{
  "n_kv_head": 1,
  "norm_place": "pre",
  "positions": "rope",
  "qk_norm": false,
  "tie_embeddings": true,
  "init_std_down": 0.0214,
  "beta1": 0.95,
  "decay_fraction": 1.0,
  "steps": 6064
}
MLP neurons of a small language model. Each row is named by its layer, matrix (up: input weights; down: output weights) and neuron, and shows model dimensions 32-159. Each number is 500 + 50 x the weight over its row's rms, rounded and kept within 0 to 999. Numbers have three digits each.
After each neuron's rows, "fires in" lists the words (lower case) most often at its 100 highest values on Wikipedia text that the model never trained on. A number after a token or word is its count.

L2.up58:470439508577491501482528517624433489560430530519529513528467462496444546456502540518438530608410444476542498503494519549478527499448524471476547417470552427587586539402478520517393414474445528503459462476589522497538538499421521568498463501510454413503547410523482483506490570503391547514395500500514427551499480510424528552594516499470518593533475576473532567554472493582437491614433
L2.down58:490419514467410549609517414592494443536451483576487530458458604461507440482463595491465453462448496485421474521493515494426489528538449581578426507488526439490558537523327500506467537574597487548515454518463500463496484473454636452462454446543503514480468416451444557492540495451589478586471440546455443472524479517583483577542506435439441493472409431534510472483522567569459475501479
fires in: "not" 26, "non" 12, "be" 6, "two" 6, "by" 4

L3.up206:525533512560551509475469537574461464399538478540491512461496554413479503480466523511558512415500504510538532456448618506566529549565488449448500502509496502579436550491459511482521368437506439619609394490492467472565480490581498523534545533466431630439462434461560543430569490530506530505417564461456523493483493434558547452516489548531436489485458525526402440491438511493528506504466
L3.down206:411470454483477493476500538548483513523605543487490486480483499408430488469480519492623533531513539427506522498464499491456569443445572561490475476491465453541527515518493524492499538567579428482463495534511574590563459522488462581516519502502494560550502537405614413501518482462470524492533454501520506510431473441532449548575486403552502576483515526475465525476437507535586576436475
fires in: "during" 19, "of" 18, "following" 11, "entering" 7, "wetherill" 5, "after" 5

L7.up514:507492522473589544519501500558512527499526546449465581565533481545513491506473479466486469555560571527564461464584444502544490437492517513331513560386479436439543510551533570464440466492475505442489494543487463468490546519449625430415505540520411474459399475486447397570569531524557459491511543429488447468399462474527466480541478527434543583608575551465608456469452510464467455539488
L7.down514:535470469531467527459528433426584444520481480545511531509468520528589519478554492550521470429539553517442573531515443526343551518511407566503504501490647489522570470462452430486498585512416534527474519455502466502535589437506491501542433495547417511404569522481465479491429508548449478443560507549458479540524441527464468499465603466500497485552467521458394464479440484481451548408525
fires in: "july" 24, "august" 12, "game" 10, "april" 8

L4.up672:469526414480522502433550500523449467516461467555499491477447498471519470504548475556459447502561578430477489463446444483517502482502528552445480505524510540545566507607638542523447487543467467467445443544468481451433498481467507518453569551468532492597435498519567509483476606419545435644428500469516503494514513507499493485528410397576446442387567503476422556461513564492382523498475
L4.down672:443536601473476478501431521587517491448460359539481457502521606436460547502428529601410478477522494520529511450460594489437490495537416584541489552600573525552561533408535516463521536556549463502541490564435447505383504451552493490536532451512526506561550566531518478441514524544519516559442527509470429546395502522508464406548481544595456533522446495533434510613521556459471447369418
fires in: "after" 17, "while" 13, "then" 9, "during" 7, "when" 4, "his" 4

L2.up895:576444464584504465482459517519494547519567547563437529525499514419507564562526527511544496520434502438369363512542524464537449509411399426512582505557448491482433452528478578519561539503520509501511481568523460448462613384547506496507599450416587460516430418509459402545564574499579494579472531461463517522451546520448458536497511488525474414385533545457566622564585501530486479513504
L2.down895:506443528504497585464399452525440427502492360508566463412521416514417417528562534579450579531567421503467539558478502520504439531475450555525464491541514443480579559489479509471501493554456500505593456476538440501486501557439572520507516500453554541536469537501473564460486376506447528446506559551526431526588512489540568437440490524640533556591486483518439513430555554562548543483421
fires in: "town" 14, "city" 14, "place" 12, "county" 10, "college" 8, "owned" 7

L2.up826:450515568518424480497605436504491463494429505489545487539465522475470491576541455527515446498444483483534583514452469396590575504509635463450436441432413605437498515476502515504435506491487471500465451496529494500522504577471456545373521475546432504469467534496519387504530502475500429520556595499515560553497506499647575474467520527506535524534410556548572480539546454566521516516471
L2.down826:515500458501433526547461541598481471512450440503542478515467459499489465454445502487380559556484453462482595490362539567535509532534478518431535564522455420458448524560489438495529553418475537503509508610436545566516472519470524521544531487531473484445526453540455547463466497567472453487569553523486549460578455512439450417522497541463459480432524404528536528495491532451579373495488
fires in: "of" 57, "its" 10, "it" 9, "her" 4

L3.up88:380527500475507448571531550467542529594521554503527568546434478676435356395470480556513559523507495536422443527495534439415496495488430587447531502514561397519431498522594512495420519510450490563472567489461573451461536393532534509488472542484500481442517581488467404572459404546562491459491512492508512477462551538525554454474493480467469462563490513538527487545406369528482527475525
L3.down88:508572465467450523472461563436520477438425459439478437450507553491512418557537455476524488466538486554536462476460455504469464553471513471517507491478439543484457447436537456491426494505533455484544512431498466547526424579542546531516416470501485578448471505500509516407566433544403498443452483496376490455515521504536441497533543484457509554549566527466462511463524616508508444531579
fires in: "years" 12, "went" 10, "awards" 9, "games" 8, "appearances" 7, "very" 4

L4.up62:507495530512532483545459513495559381387488485523558524520505507556467464525464527465484488490588510506447544463482485458475421515485557498434522508458514425519443522503479535449433541418382498583497502557501433484394493513462490586564488523552560534437519520544419640454499509518613375516451398423438506459478505592483434537477490419452551526496488507553509491511435466555508555509503
L4.down62:559540533513652447547523460487531527471474464474390519535500506434438531505553469566478564476464502448574364582539595496499568594459498502564512487480479528445532513438490534482564503472488386539508462562547540509527529490527487432501549452497412396568568475520442551499519480459402521555575494574547483532437435460554529512538558525474445545396552470464499419496457454490470523533519
fires in: "a" 50, "everyone" 4

L15.up191:469497460512523433479505509404467574512487520550440517408524484468473509482462415615535437429478468483436539494492505485510548588439541513549500567492530540515434443579555468557541488501484492361521599471528568548511497438535536503502500521613488512509519535577494436438585524531392503606448427461605544537505489531485526486487530501488524381461506506490529466473499497446448566473426
L15.down191:554436466479415501452520492482481385511502425526485517512497536501424413537462487476490506499563537566473514525557532435485455522510630373433541424438545467520419618553478449475629513535398518481434503502465463482555563429407480568419578451564460499468499542553554428484460580422513521574444512485461512502515469589461473464384529483482525446493539407492578506554561394515498563519566
fires in: "to" 43, "may" 8, "not" 8, "june" 4

L4.up52:516496492473431483544426535551538481578500528477531516534479456503544504476466485601474495398458543510564467497465369455545425519588467508526483474574513526511563536404428486469505447512516515505473580482467544639605632454531584449451517493514400501564490530552538509527474423485487487555451477566535598442511454547480485500409498505525501528524429389499538461508600401446471435551486
L4.down52:521523525569481483520591479520485542460484477501375541447465469564566478518526498444541485447491458443512516455477500485576514490427487577475476467494391493461439517551518574575470652428519566615512552483444479555581421520488539569537511469470529509517446520492528384474540436568568629579518518417466490566476547528532457584482499650423500493588506529547501443481459573459450491433499
fires in: "first" 24, "able" 7, "high" 6, "similar" 5, "jableh" 4, "gyro" 4

L2.up728:461500548413478500502385492513494522578466452541572446429481442598520534461541506456437488517502542547464537540442507586525610518505479564551428440502483568537502435566444459531599449416532546565523632567503429513565491416544555521519571479393451542496506508480546563662417504453479526462471469416451557553457549513494527473486589476564542431455472534550488471569424522504532589530525
L2.down728:479471569470425545488480477423513459433510485521485547475459502479512437400490544502482454536482467473461526456454553461417529580462594559456487494527461487526557491516434469586489472430517378477535466528472460521466492511470486507449504533491468489566463525520569429483422457441444554472561517481455589540505520488473405497405513517561470502392540448561519506515505507441467387531497
fires in: "this" 35, "provided" 7, "provide" 6, "anderson" 4

L8.up492:444393464451426490552486576545496567479485573492557498488532552550537481411530452519574527535611389436479548465478529459439465418376488528530660483479556436549563527583433577487467506529560531472505481569508480540576533486523547443540510493507544493582475501507483437491443556553392491563460537556541496485449542402551515513466526538462504508431528480484490588494546433512545483381450
L8.down492:498474457445546505439521559563473361479508454516412503464423564540500539451582443527506517562517545459413478484462593524569401514488545435509446545561558446476567541513449461440489491545496460555437593555570519465406605444479434547524544530492512531472547582503516514430538551517473466570409460439602527460474465492572608487494492556492418482515482502524493495530506508521490565455440
fires in: "and" 64, "120" 6, "2021" 5